config.toml
n_layer = 12
d_model = 384
n_head = 3
n_kv_head = 3
head_dim = 128
d_mlp = 1536
vocab_size = 4096
activation = "gelu"
norm = "layernorm"
norm_place = "pre"
norm_eps = 1e-05
positions = "rope"
rope_base = 1960.0
rope_fraction = 0.25
qk_norm = false
attn_scale = 0.0884
bias = "all"
tie_embeddings = false
parallel_block = true
init = "uniform"
init_std_qkv = 0.0198
init_std_o = 0.0198
init_std_up = 0.0198
init_std_down = 0.0
optimizer = "muon_variant"
lr = 0.0161
lr_mult_o = 4.0
lr_mult_down = 1.5
beta1 = 0.95
lr_head = 0.00641
grad_clip = 2.0
warmup_steps = 200
schedule = "wsd"
decay_fraction = 0.731
decay_shape = "pow"
final_lr_fraction = 0.0
batch_tokens = 65536
seq_len = 512
doc_mask = false
train_tokens = 397700000
steps = 6069
dataset = "wikipedia_en"
MLP neurons of a small language model. Each row is named by its layer, matrix (up: input weights; down: output weights) and neuron, and shows model dimensions 192-319. Each number is 50 + 15 x the weight over its row's rms, rounded and kept within 0 to 99.
Before each neuron's rows, "fires after" lists the tokens most often just before its 100 highest values on Wikipedia text that the model never trained on; "fires before" lists the tokens most often just after its 100 highest values on Wikipedia text that the model never trained on. A number after a token or word is its count.

fires after: " 6" 18, " 7" 15, " 8" 14, " 9" 9, " |" 5, " G" 4
fires before: " |" 58, ".9" 4
L3.up1347:52 78 57 54 35 46 32 66 47 68 68 21 82 64 39 50 68 33 55 92 50 41 71 49 58 34 62 29 55 54 49 56 66 35 41 55 67 68 33 59 34 21 35 45 63 65 45 57 60 39 40 41 41 60 55 58 47 37 42 64 47 51 56 35 53 71 46 67 90 33 69 47 57 45 73 54 45 48 23 39 69 53 69 69 64 45 40 19 29 54 71 89 31 54 50 54 26 32 39 60 31 56 43 89 69 67 08 27 42 30 64 58 43 75 49 26 62 60 58 62 23 44 36 84 44 41 58 38
L3.down1347:48 59 56 44 49 42 62 72 73 33 59 63 67 81 39 53 49 72 40 54 37 59 48 45 40 50 61 74 58 41 39 64 32 37 26 31 81 73 34 35 50 40 31 40 66 58 68 53 26 06 42 55 47 46 63 75 48 42 61 20 71 51 58 22 65 51 76 45 60 52 74 74 35 45 53 46 62 50 41 33 59 62 57 63 37 32 55 58 59 43 36 66 30 48 56 49 24 68 55 48 56 76 43 67 66 26 31 51 64 35 29 56 52 86 49 40 70 47 71 85 43 48 52 37 53 55 44 54

fires after: " |" 42, " Team" 6, " a" 5, " an" 4, " /" 4
fires before: " |" 39, "ances" 8, "–1" 5, "ar" 4, "ance" 4, " /" 4
L2.up26:27 25 49 75 31 57 54 04 29 58 34 56 56 70 58 76 38 40 31 21 58 50 40 30 64 72 66 31 53 41 46 38 36 59 26 42 38 52 31 71 68 51 27 37 33 51 63 42 60 49 43 13 64 63 45 45 75 46 44 61 28 68 47 63 60 51 45 28 61 54 29 57 59 66 56 41 33 48 41 74 76 65 59 62 47 12 61 48 42 55 52 56 49 29 47 68 30 30 48 52 54 61 60 54 39 40 61 46 53 05 66 38 72 43 29 58 53 63 44 53 57 65 61 71 47 48 71 47
L2.down26:48 38 50 60 43 47 58 39 60 45 43 57 67 68 79 64 35 50 49 42 72 44 25 41 58 57 55 52 30 28 45 43 57 43 60 22 34 33 29 53 66 42 40 73 33 60 48 51 56 28 52 26 70 60 21 15 68 49 47 60 38 32 34 52 40 51 59 01 38 41 50 37 45 42 62 42 57 37 79 50 53 66 32 35 50 65 57 55 35 39 72 53 42 26 25 45 34 37 40 65 68 42 34 73 48 49 49 65 30 40 68 65 76 51 34 67 39 29 70 64 46 69 53 50 64 46 84 51

fires after: " |" 78, ";" 8
fires before: " |" 76
L6.up88:35 62 47 44 60 38 52 49 68 36 47 43 49 68 76 42 48 63 29 55 47 38 48 40 34 51 41 53 58 54 29 48 55 43 63 59 55 46 50 62 48 57 62 31 60 55 67 38 36 63 50 36 42 57 46 46 50 27 57 58 42 64 58 38 45 41 34 71 17 58 35 45 45 89 55 33 50 68 73 48 65 53 59 23 37 49 45 08 38 48 30 46 50 57 54 45 49 12 80 49 47 42 53 47 82 51 23 57 63 78 61 42 40 59 79 53 65 42 35 79 47 47 41 58 47 54 35 72
L6.down88:26 41 46 68 59 38 24 22 57 50 53 53 54 47 92 69 54 61 61 61 55 52 55 44 28 41 57 29 56 48 35 69 66 39 20 38 35 73 43 32 64 45 64 56 57 23 52 70 57 43 39 65 37 34 48 27 34 28 25 28 35 46 72 64 50 58 51 22 81 35 37 36 46 69 58 31 48 64 66 43 27 56 50 54 44 65 74 22 62 49 31 34 62 54 62 34 64 51 41 74 44 38 70 52 43 41 22 59 55 45 44 32 53 73 57 59 65 74 20 43 57 56 64 46 51 48 45 51

fires after: "." 36, "s." 9, ")" 5, ".\"" 4
fires before: "\n" 71, "-" 28
L6.up920:43 61 39 39 31 27 39 83 32 23 73 72 56 60 41 23 53 69 58 50 31 66 57 44 48 66 44 54 27 61 55 52 20 49 51 32 52 43 57 46 51 45 18 51 47 42 39 44 55 57 60 65 32 37 49 58 57 42 60 62 54 34 69 47 78 26 55 17 58 74 51 57 28 34 42 54 53 37 25 73 40 62 48 58 33 28 43 40 57 51 45 55 26 45 51 42 53 26 51 57 39 22 42 78 30 45 40 66 15 68 40 41 59 54 89 52 59 44 65 41 48 61 60 54 40 44 49 77
L6.down920:62 37 55 56 52 57 49 42 47 25 56 62 55 54 36 56 48 44 45 54 63 52 71 49 57 67 66 41 50 40 40 41 54 54 36 38 65 78 46 57 64 35 62 51 31 64 43 56 52 71 55 70 72 58 49 62 17 41 39 48 50 27 57 21 48 55 41 46 46 61 57 44 58 49 44 33 21 77 45 55 50 63 49 74 47 67 42 62 14 68 31 37 60 70 66 40 36 65 46 32 54 43 64 44 61 41 56 70 48 53 52 42 43 47 70 59 56 38 44 48 55 66 45 58 58 63 38 61

fires after: "." 39, "s." 8, ".\"" 6, " 200" 4
fires before: "\n" 88
L2.up594:62 39 68 25 41 40 39 38 73 40 64 57 64 39 43 31 55 39 44 64 67 19 78 35 50 37 63 43 47 43 53 50 48 39 45 32 36 46 36 39 37 17 62 44 57 14 40 23 73 63 38 45 72 33 44 63 43 41 53 41 80 51 37 29 47 26 48 21 60 30 53 21 48 57 49 52 64 56 49 18 49 41 57 32 39 55 34 49 52 30 22 60 53 55 34 27 56 30 36 44 43 38 66 59 66 62 26 49 45 42 20 49 61 46 68 26 59 27 53 46 52 60 52 59 44 49 56 57
L2.down594:56 44 53 32 49 46 59 49 76 81 37 43 55 64 40 51 43 31 33 59 33 45 57 56 51 59 62 66 46 61 32 54 50 35 51 40 62 57 40 36 60 58 62 57 63 33 42 61 39 62 50 42 73 66 47 56 43 19 53 54 57 35 52 34 57 57 46 48 47 44 51 60 37 38 62 32 35 33 34 46 48 39 73 41 47 49 25 48 38 51 59 40 53 46 29 40 61 51 47 62 62 43 45 63 49 53 41 62 31 54 49 53 64 41 55 57 56 37 38 49 40 36 54 53 39 57 37 71

fires after: " 7" 22, " 6" 12, " 8" 6, " 17" 5, " ad" 5
fires before: " |" 35, "er" 6, "–7" 5, "–9" 4, "t" 4
L3.up302:38 37 68 58 39 48 64 39 57 64 57 21 71 62 50 41 58 64 82 34 54 47 40 70 49 56 66 66 58 48 61 24 45 53 45 37 54 42 68 54 33 34 46 24 78 46 67 62 59 51 33 62 39 51 58 78 26 45 44 75 57 40 49 65 52 61 55 75 60 46 82 53 41 51 66 50 62 38 46 60 53 58 24 51 29 52 48 00 49 47 67 71 46 66 24 63 44 43 37 25 36 45 87 59 58 22 56 43 79 38 35 54 23 84 43 55 28 81 35 65 34 68 43 46 60 44 25 56
L3.down302:52 61 62 48 33 59 25 23 62 50 67 79 60 57 69 77 61 48 60 54 33 83 62 59 54 55 46 29 84 40 66 58 40 54 30 52 66 35 53 28 25 69 44 46 57 55 66 31 46 57 31 49 43 57 62 78 62 64 54 56 55 51 40 62 39 49 36 58 33 58 71 68 20 50 31 36 57 51 51 41 48 58 11 39 52 34 56 41 53 50 25 84 70 66 17 76 47 71 22 26 59 54 50 62 32 41 56 47 46 49 51 66 30 86 73 39 96 79 26 36 46 46 64 32 58 45 39 64

fires after: "." 38, "s." 8, ")" 5
fires before: "\n" 72, "-" 28
L6.up1495:45 38 61 82 32 65 70 76 32 56 73 43 31 60 62 29 59 53 50 51 49 42 60 53 61 49 39 58 42 51 76 50 76 55 33 50 51 42 55 52 42 42 49 69 50 34 30 33 61 43 55 69 48 42 54 31 46 28 61 43 46 29 45 59 56 33 50 56 36 48 49 42 42 18 39 43 47 42 48 67 41 54 60 48 50 57 58 36 66 53 67 64 48 63 50 48 14 54 23 50 78 48 65 36 44 44 57 54 49 33 32 17 56 45 69 54 59 14 39 47 45 47 50 75 48 44 49 66
L6.down1495:63 29 16 55 48 53 45 07 37 54 27 42 68 50 64 64 49 49 58 70 53 47 18 41 45 35 47 38 47 39 17 82 76 59 38 40 36 62 61 55 62 54 39 49 43 48 80 43 35 45 76 79 60 35 44 56 45 46 45 46 48 45 76 58 33 55 53 58 99 49 57 36 48 50 55 33 37 47 46 45 64 38 52 22 27 40 51 39 62 59 47 74 45 50 58 41 57 34 46 57 49 46 26 59 47 45 40 41 60 37 48 60 43 29 71 50 62 47 62 30 58 55 37 50 54 39 54 39

fires after: " |" 59, "==" 7, ";" 5, ")" 4, "." 4
fires before: "|" 51, "\n" 22, "-" 18
L3.up537:50 63 65 57 55 09 36 61 51 35 81 60 80 52 17 46 66 51 54 24 54 41 44 46 44 65 67 50 27 61 53 42 26 51 36 64 73 46 38 36 50 22 38 36 67 39 48 28 56 39 51 20 61 35 50 48 36 27 51 45 64 53 29 36 55 24 28 50 54 65 29 50 55 44 55 33 59 41 46 37 47 35 40 52 55 50 40 44 57 52 53 68 31 62 12 70 53 39 43 42 42 42 46 76 53 45 18 45 35 62 45 53 43 54 59 38 85 33 55 36 55 68 43 40 52 62 44 63
L3.down537:53 62 56 44 50 35 69 71 68 25 63 35 81 60 15 43 53 63 74 49 71 36 73 61 35 49 52 46 45 60 61 66 41 62 53 44 62 53 51 37 46 53 55 53 49 43 24 65 52 59 33 67 56 47 61 40 26 38 60 53 28 70 60 66 48 21 27 42 56 31 46 46 55 34 45 61 50 43 60 56 49 77 34 39 59 49 62 76 59 49 28 86 51 67 51 36 59 45 54 47 48 34 31 75 54 57 48 76 10 59 44 82 74 42 70 73 58 13 43 37 32 42 57 36 44 63 53 56

fires after: "." 56, "s." 8, ".\"" 5
fires before: "\n" 93, "-" 5
L3.up4:52 56 64 35 42 33 40 64 73 33 76 33 66 48 21 40 59 67 56 56 65 35 42 40 73 45 67 41 20 58 59 57 20 43 50 44 52 50 47 41 44 32 50 24 69 36 37 30 55 47 51 25 39 21 43 49 76 34 70 54 58 60 46 48 55 18 38 26 67 40 37 52 58 50 50 59 45 62 45 22 44 52 51 48 48 48 49 42 51 60 36 63 54 55 34 72 52 45 41 53 23 55 50 65 63 51 13 41 47 51 12 55 65 54 73 44 99 43 44 52 57 64 51 57 44 58 47 81
L3.down4:49 25 49 41 41 41 50 58 67 38 68 44 61 59 30 22 59 70 54 35 46 65 73 42 45 63 70 61 31 63 58 41 32 42 43 37 34 48 49 51 45 43 39 46 67 53 11 57 48 63 50 47 65 35 54 48 44 42 82 37 50 58 57 49 80 49 52 44 49 45 44 43 26 60 45 40 28 36 48 51 60 49 42 40 57 49 28 44 40 53 40 50 49 72 41 64 62 34 37 44 30 54 54 91 46 44 36 59 42 62 36 49 69 56 61 34 66 48 43 52 29 38 59 64 59 60 45 81

fires after: "." 33, "s." 12, ")" 5, ".\"" 5
fires before: "\n" 73, "-" 27
L6.up1001:45 64 68 41 29 53 45 47 53 35 76 39 36 51 37 20 42 49 80 39 52 63 62 56 44 58 46 57 46 58 42 66 24 36 25 63 39 22 57 44 39 41 64 19 26 22 28 51 47 57 48 65 27 56 50 51 73 31 71 59 69 14 54 42 65 57 36 40 69 55 59 45 50 56 56 56 33 42 34 55 31 56 77 46 52 20 41 44 59 69 49 48 43 48 26 50 30 53 37 54 47 46 62 69 66 46 29 42 25 63 08 36 72 58 39 48 47 41 48 54 60 43 33 37 71 52 56 79
L6.down1001:49 33 58 48 33 48 61 34 60 33 46 36 52 67 69 36 56 66 29 24 55 58 37 45 67 66 59 39 40 66 34 66 50 40 47 40 52 63 37 43 50 49 45 38 43 52 39 37 61 46 32 43 62 75 73 41 34 28 63 50 46 48 69 47 93 60 45 60 54 52 52 63 31 47 40 39 46 46 39 58 43 24 61 16 56 36 51 56 84 58 51 52 47 63 64 53 64 55 60 51 64 27 71 40 63 39 66 47 52 23 41 26 53 79 61 84 63 51 44 48 46 56 64 52 62 50 16 55

fires after: "%" 14, " part" 14, " |" 10, " Cap" 9, " Go" 7, " 6" 6
fires before: " |" 24, " the" 19, " Town" 5, " all" 4, " /" 4
L3.up290:64 30 50 78 47 47 56 52 72 47 46 65 78 46 56 64 46 39 51 59 57 45 39 80 51 54 36 34 55 43 10 55 57 30 64 28 55 52 39 60 58 35 24 08 62 49 75 44 38 41 49 32 72 51 42 39 33 63 52 64 67 46 79 38 60 47 00 83 71 37 48 59 51 64 73 47 29 47 52 55 65 41 74 34 41 37 47 73 40 55 72 57 62 89 43 45 43 51 57 79 36 32 40 52 57 25 10 40 81 46 72 38 39 70 45 19 48 78 58 44 25 43 42 53 53 40 35 54
L3.down290:70 49 51 36 59 74 37 66 49 66 48 61 70 46 46 60 42 58 67 63 59 60 46 36 57 40 65 61 42 58 27 49 31 33 60 68 53 38 61 71 36 56 38 58 43 48 16 69 44 38 48 35 35 53 72 60 44 32 51 52 68 47 67 50 67 51 65 39 45 48 39 53 35 38 49 44 45 74 20 54 52 39 22 70 33 18 49 40 42 21 53 52 73 63 35 36 54 63 74 50 53 54 27 43 81 28 59 54 46 45 28 53 55 28 46 51 44 74 48 56 62 59 53 61 58 32 58 62

fires after: " |" 47, "o" 13, "a" 4, "0" 4
fires before: " |" 45, " f" 13
L6.up722:65 46 58 47 50 71 71 42 62 52 38 39 40 72 57 68 49 11 35 61 39 24 67 47 41 62 28 73 41 51 44 47 76 60 65 67 60 38 29 50 42 33 41 76 72 66 70 32 54 62 55 61 47 53 22 74 51 51 40 31 51 57 22 61 41 37 71 63 64 68 46 44 15 74 44 68 50 63 32 40 35 43 50 64 52 34 85 71 70 53 22 74 39 23 58 32 43 27 55 44 39 45 25 49 43 67 42 45 61 31 63 59 77 43 52 47 34 56 32 59 65 53 55 46 49 38 31 67
L6.down722:57 68 37 60 38 46 58 58 48 63 50 43 33 53 38 62 44 41 67 86 39 72 25 54 45 55 47 43 38 78 50 80 58 45 90 45 44 62 59 36 41 31 69 53 50 35 60 63 69 58 48 54 61 70 50 59 57 41 49 39 66 48 60 11 56 35 30 47 62 66 50 58 82 54 39 61 45 23 62 30 38 59 57 37 74 69 49 60 64 51 52 55 22 59 49 52 54 50 20 63 55 42 24 54 37 35 51 25 53 36 72 55 50 85 61 59 57 25 73 63 50 33 67 31 54 69 56 39

fires after: "." 41, "s." 8, ")" 4
fires before: "\n" 75, "-" 25
L7.up1029:22 32 57 45 66 34 42 65 34 40 52 20 35 58 42 40 66 65 47 61 25 76 47 37 44 56 57 46 25 67 46 27 48 56 21 39 41 45 50 50 47 36 35 67 51 31 25 25 33 42 43 69 51 22 41 53 55 42 62 36 42 24 56 52 64 46 70 29 41 67 40 62 40 51 42 56 41 53 45 39 45 56 46 63 69 40 48 57 42 63 65 38 29 23 76 52 63 39 51 37 65 25 44 79 45 47 55 58 42 44 68 51 80 43 69 58 40 40 49 60 35 55 68 42 56 72 40 61
L7.down1029:50 46 48 58 55 45 62 43 58 37 60 49 41 60 41 35 46 27 59 53 55 65 56 40 47 51 47 55 45 49 60 77 34 45 28 46 47 56 44 34 41 57 53 52 48 48 42 51 73 54 58 66 61 59 48 58 44 48 27 47 46 63 79 48 68 25 22 47 36 71 39 46 59 66 49 55 24 58 62 49 45 59 40 78 20 62 34 68 51 76 46 36 50 37 39 60 49 66 31 44 59 25 42 51 62 46 70 57 22 46 42 70 36 65 61 61 76 50 56 58 45 33 60 66 73 52 45 73

fires after: " |" 53, " 6" 30, " 7" 6
fires before: " |" 44, "–7" 6, ".6" 4, ".5" 4
L3.up1275:54 48 49 53 35 52 58 58 46 61 31 40 79 74 40 71 65 37 46 52 10 57 51 83 34 58 27 62 36 56 36 43 56 43 49 46 60 19 54 46 54 18 31 32 64 56 41 56 63 66 34 54 22 34 54 61 34 50 59 51 64 27 41 58 41 36 47 78 70 66 43 57 70 36 63 32 53 63 42 37 75 38 74 20 74 47 41 57 21 49 57 70 70 42 61 39 23 56 46 37 47 37 79 71 52 82 52 57 65 40 35 57 55 60 36 52 58 42 78 40 37 41 57 35 38 43 61 53
L3.down1275:53 71 47 54 73 24 39 59 68 50 35 53 46 54 49 79 33 45 45 57 18 48 53 59 24 57 57 55 55 20 41 28 54 42 69 55 41 45 32 43 57 68 36 45 53 58 37 42 59 57 59 42 51 43 71 81 42 70 68 54 51 53 42 51 34 29 45 76 64 71 59 49 59 34 40 27 56 58 43 67 47 59 69 52 61 51 66 67 49 37 42 67 61 59 54 47 23 72 77 38 43 53 36 66 66 61 82 31 54 40 18 67 49 62 55 45 72 41 15 72 35 62 43 47 59 33 81 56